{"activation": "silu", "positions": "learned", "qk_norm": false, "tie_embeddings": true, "optimizer": "muon"}
MLP neurons of a small language model. Each row is named by its layer, matrix (up: input weights) and neuron, and shows model dimensions 48-143. Each number is 50 + 10 x the weight over its row's rms, rounded and kept within 0 to 99.
After each neuron's rows, "fires on" lists the tokens most often at its 100 highest values on Wikipedia text that the model never trained on.

L4.up433:32 57 56 38 62 57 53 51 57 48 56 54 55 42 50 55 54 68 35 53 39 53 48 58 46 75 53 56 52 64 42 53 55 56 50 49 58 66 69 44 55 55 64 26 34 53 43 47 53 44 67 65 57 32 41 48 47 36 44 45 45 46 55 45 47 34 41 41 56 61 52 59 61 44 59 71 44 60 61 39 50 42 62 43 62 42 37 66 32 52 57 50 38 66 57 52
fires on: " ex", "per", " all", " that", "ti"

L4.up250:57 58 64 43 60 52 47 43 35 60 51 57 35 70 52 51 48 58 48 48 53 54 37 62 53 50 35 48 64 51 57 71 54 42 51 38 45 52 41 37 48 28 32 48 59 62 67 55 37 70 38 46 51 51 77 55 59 65 51 58 61 36 58 42 46 57 48 31 57 38 50 76 62 57 62 72 51 45 66 56 47 41 52 42 35 48 38 48 37 52 49 51 60 40 50 52
fires on: " Co", " St", " For", "er"

L2.up185:46 46 53 34 36 70 59 47 38 48 69 69 51 53 45 53 70 55 31 53 40 65 41 41 53 48 39 57 61 51 64 71 59 46 48 44 57 57 46 60 53 48 55 60 35 68 42 49 42 36 49 57 62 52 58 57 24 59 38 62 49 37 60 60 41 52 61 33 54 52 50 53 54 57 64 54 37 56 62 60 43 45 52 48 50 48 44 49 45 26 41 54 47 51 43 51
fires on: " Co", " Grand", " St", " First", " Air"

L4.up415:48 50 54 62 44 54 56 52 43 49 57 55 50 71 46 53 35 51 46 57 43 57 55 56 55 60 38 49 37 57 54 41 60 52 56 50 54 61 29 57 51 43 57 44 53 61 37 41 40 44 31 53 56 57 63 63 28 39 53 39 56 51 60 34 39 62 43 46 51 60 53 44 75 37 56 55 42 56 58 61 60 61 66 69 61 56 63 44 52 53 54 44 45 64 36 32
fires on: " Se", " of", " from", " in", " Mar"

L4.up456:58 43 40 42 38 53 45 55 49 58 35 61 52 58 60 51 53 29 65 56 60 48 35 36 53 56 66 44 63 54 27 47 58 39 42 66 72 56 41 51 52 46 54 36 58 52 56 50 45 66 67 58 52 52 46 55 35 52 57 47 35 29 40 51 61 46 50 42 35 52 39 50 51 45 53 45 41 53 62 46 44 29 55 59 36 54 56 55 36 56 45 45 60 39 48 37
fires on: "D", ".", "C", "/", "B"

L6.up38:63 57 77 53 47 50 49 59 47 62 52 43 62 45 38 45 41 54 29 49 59 51 33 44 46 54 29 49 51 41 61 52 48 58 70 64 50 65 36 53 34 49 57 51 54 60 55 46 45 47 33 50 50 66 31 43 58 44 66 55 56 59 50 69 48 31 49 53 60 55 64 43 53 52 34 35 36 26 61 47 49 43 63 38 49 24 49 40 62 59 47 50 57 41 45 52
fires on: "und", "ci", "ur", "c", "ck", "un"

L6.up157:58 50 58 53 58 45 59 40 47 49 51 60 61 56 65 47 49 61 46 45 49 44 36 55 52 48 46 50 71 43 43 45 61 55 50 48 45 42 38 47 51 49 44 54 38 55 58 66 57 50 78 32 52 37 55 66 38 35 48 39 47 57 56 38 46 61 43 53 59 48 60 59 54 43 60 42 55 77 43 44 64 39 46 57 37 51 48 47 44 26 40 37 43 68 67 42
fires on: "t", "der", "al", "li", " re", "com"

L2.up340:56 29 58 43 62 51 50 37 55 51 41 39 37 65 42 62 58 42 56 64 44 43 35 50 53 48 42 46 56 72 42 50 55 67 53 47 67 45 45 50 40 38 65 44 49 62 43 65 40 53 47 50 45 62 38 47 53 47 72 42 38 51 52 73 65 56 44 56 41 59 39 52 59 38 51 36 57 41 52 40 61 35 50 50 59 16 67 42 43 39 43 55 32 59 50 52
fires on: " dis", " re", " |", " con", " ex"

L4.up202:47 75 58 65 60 58 51 39 36 55 38 60 45 55 43 44 31 52 45 38 29 37 51 39 58 36 35 40 41 53 53 53 52 73 30 50 74 59 58 47 54 40 36 60 36 48 49 62 43 44 42 50 52 69 43 45 59 64 49 42 52 54 62 60 47 62 47 43 42 30 51 39 74 62 51 54 58 39 60 55 40 67 38 57 53 65 49 37 46 40 47 55 59 45 50 65
fires on: "w", "and", " of", "ip", "ell", "ry"

L2.up135:71 59 40 71 50 54 60 70 56 27 64 41 45 37 40 50 54 53 48 58 43 52 47 58 63 62 36 60 49 48 64 53 67 64 60 56 74 44 39 48 34 66 55 50 25 49 35 61 40 50 40 47 31 52 43 51 35 32 58 58 51 46 65 47 39 69 44 72 51 45 52 63 49 43 51 70 55 49 54 51 53 42 33 59 50 65 61 48 61 38 56 57 42 45 43 42
fires on: " of", " In"

L2.up497:54 45 32 61 51 45 71 45 32 54 59 35 53 52 34 48 54 60 35 48 37 48 37 52 52 39 43 41 59 47 40 55 45 38 49 52 51 51 65 55 59 49 55 31 53 41 52 48 57 65 55 56 61 59 51 53 51 40 36 42 65 64 46 50 56 34 40 45 39 52 63 39 57 63 65 37 41 57 59 36 60 53 62 57 44 59 50 43 54 73 27 47 37 71 49 43
fires on: " ex", " a", " design"

L6.up192:35 32 39 57 48 43 47 47 50 52 49 45 63 46 53 33 54 57 39 59 41 48 52 59 47 50 47 53 44 64 58 57 44 45 50 44 37 66 52 53 54 35 67 30 54 53 48 60 58 45 62 58 41 46 69 57 33 64 41 47 40 63 32 65 54 46 63 47 59 58 83 57 48 54 48 43 47 39 57 49 63 37 49 46 45 54 45 52 45 67 38 60 50 54 54 66
fires on: "ta", " ma", " a", "a", " m", "e"

L4.up460:52 61 65 59 47 53 48 55 51 39 64 48 53 57 39 43 40 53 52 62 41 71 42 50 67 47 61 58 43 59 57 50 49 47 45 54 62 62 63 43 48 51 51 40 40 55 62 45 37 44 69 41 50 42 31 41 57 52 51 48 44 42 56 46 52 44 32 44 44 46 42 47 48 43 30 58 61 42 55 62 59 33 46 33 56 66 48 55 46 53 39 55 47 45 61 44
fires on: " ex", "at", " New"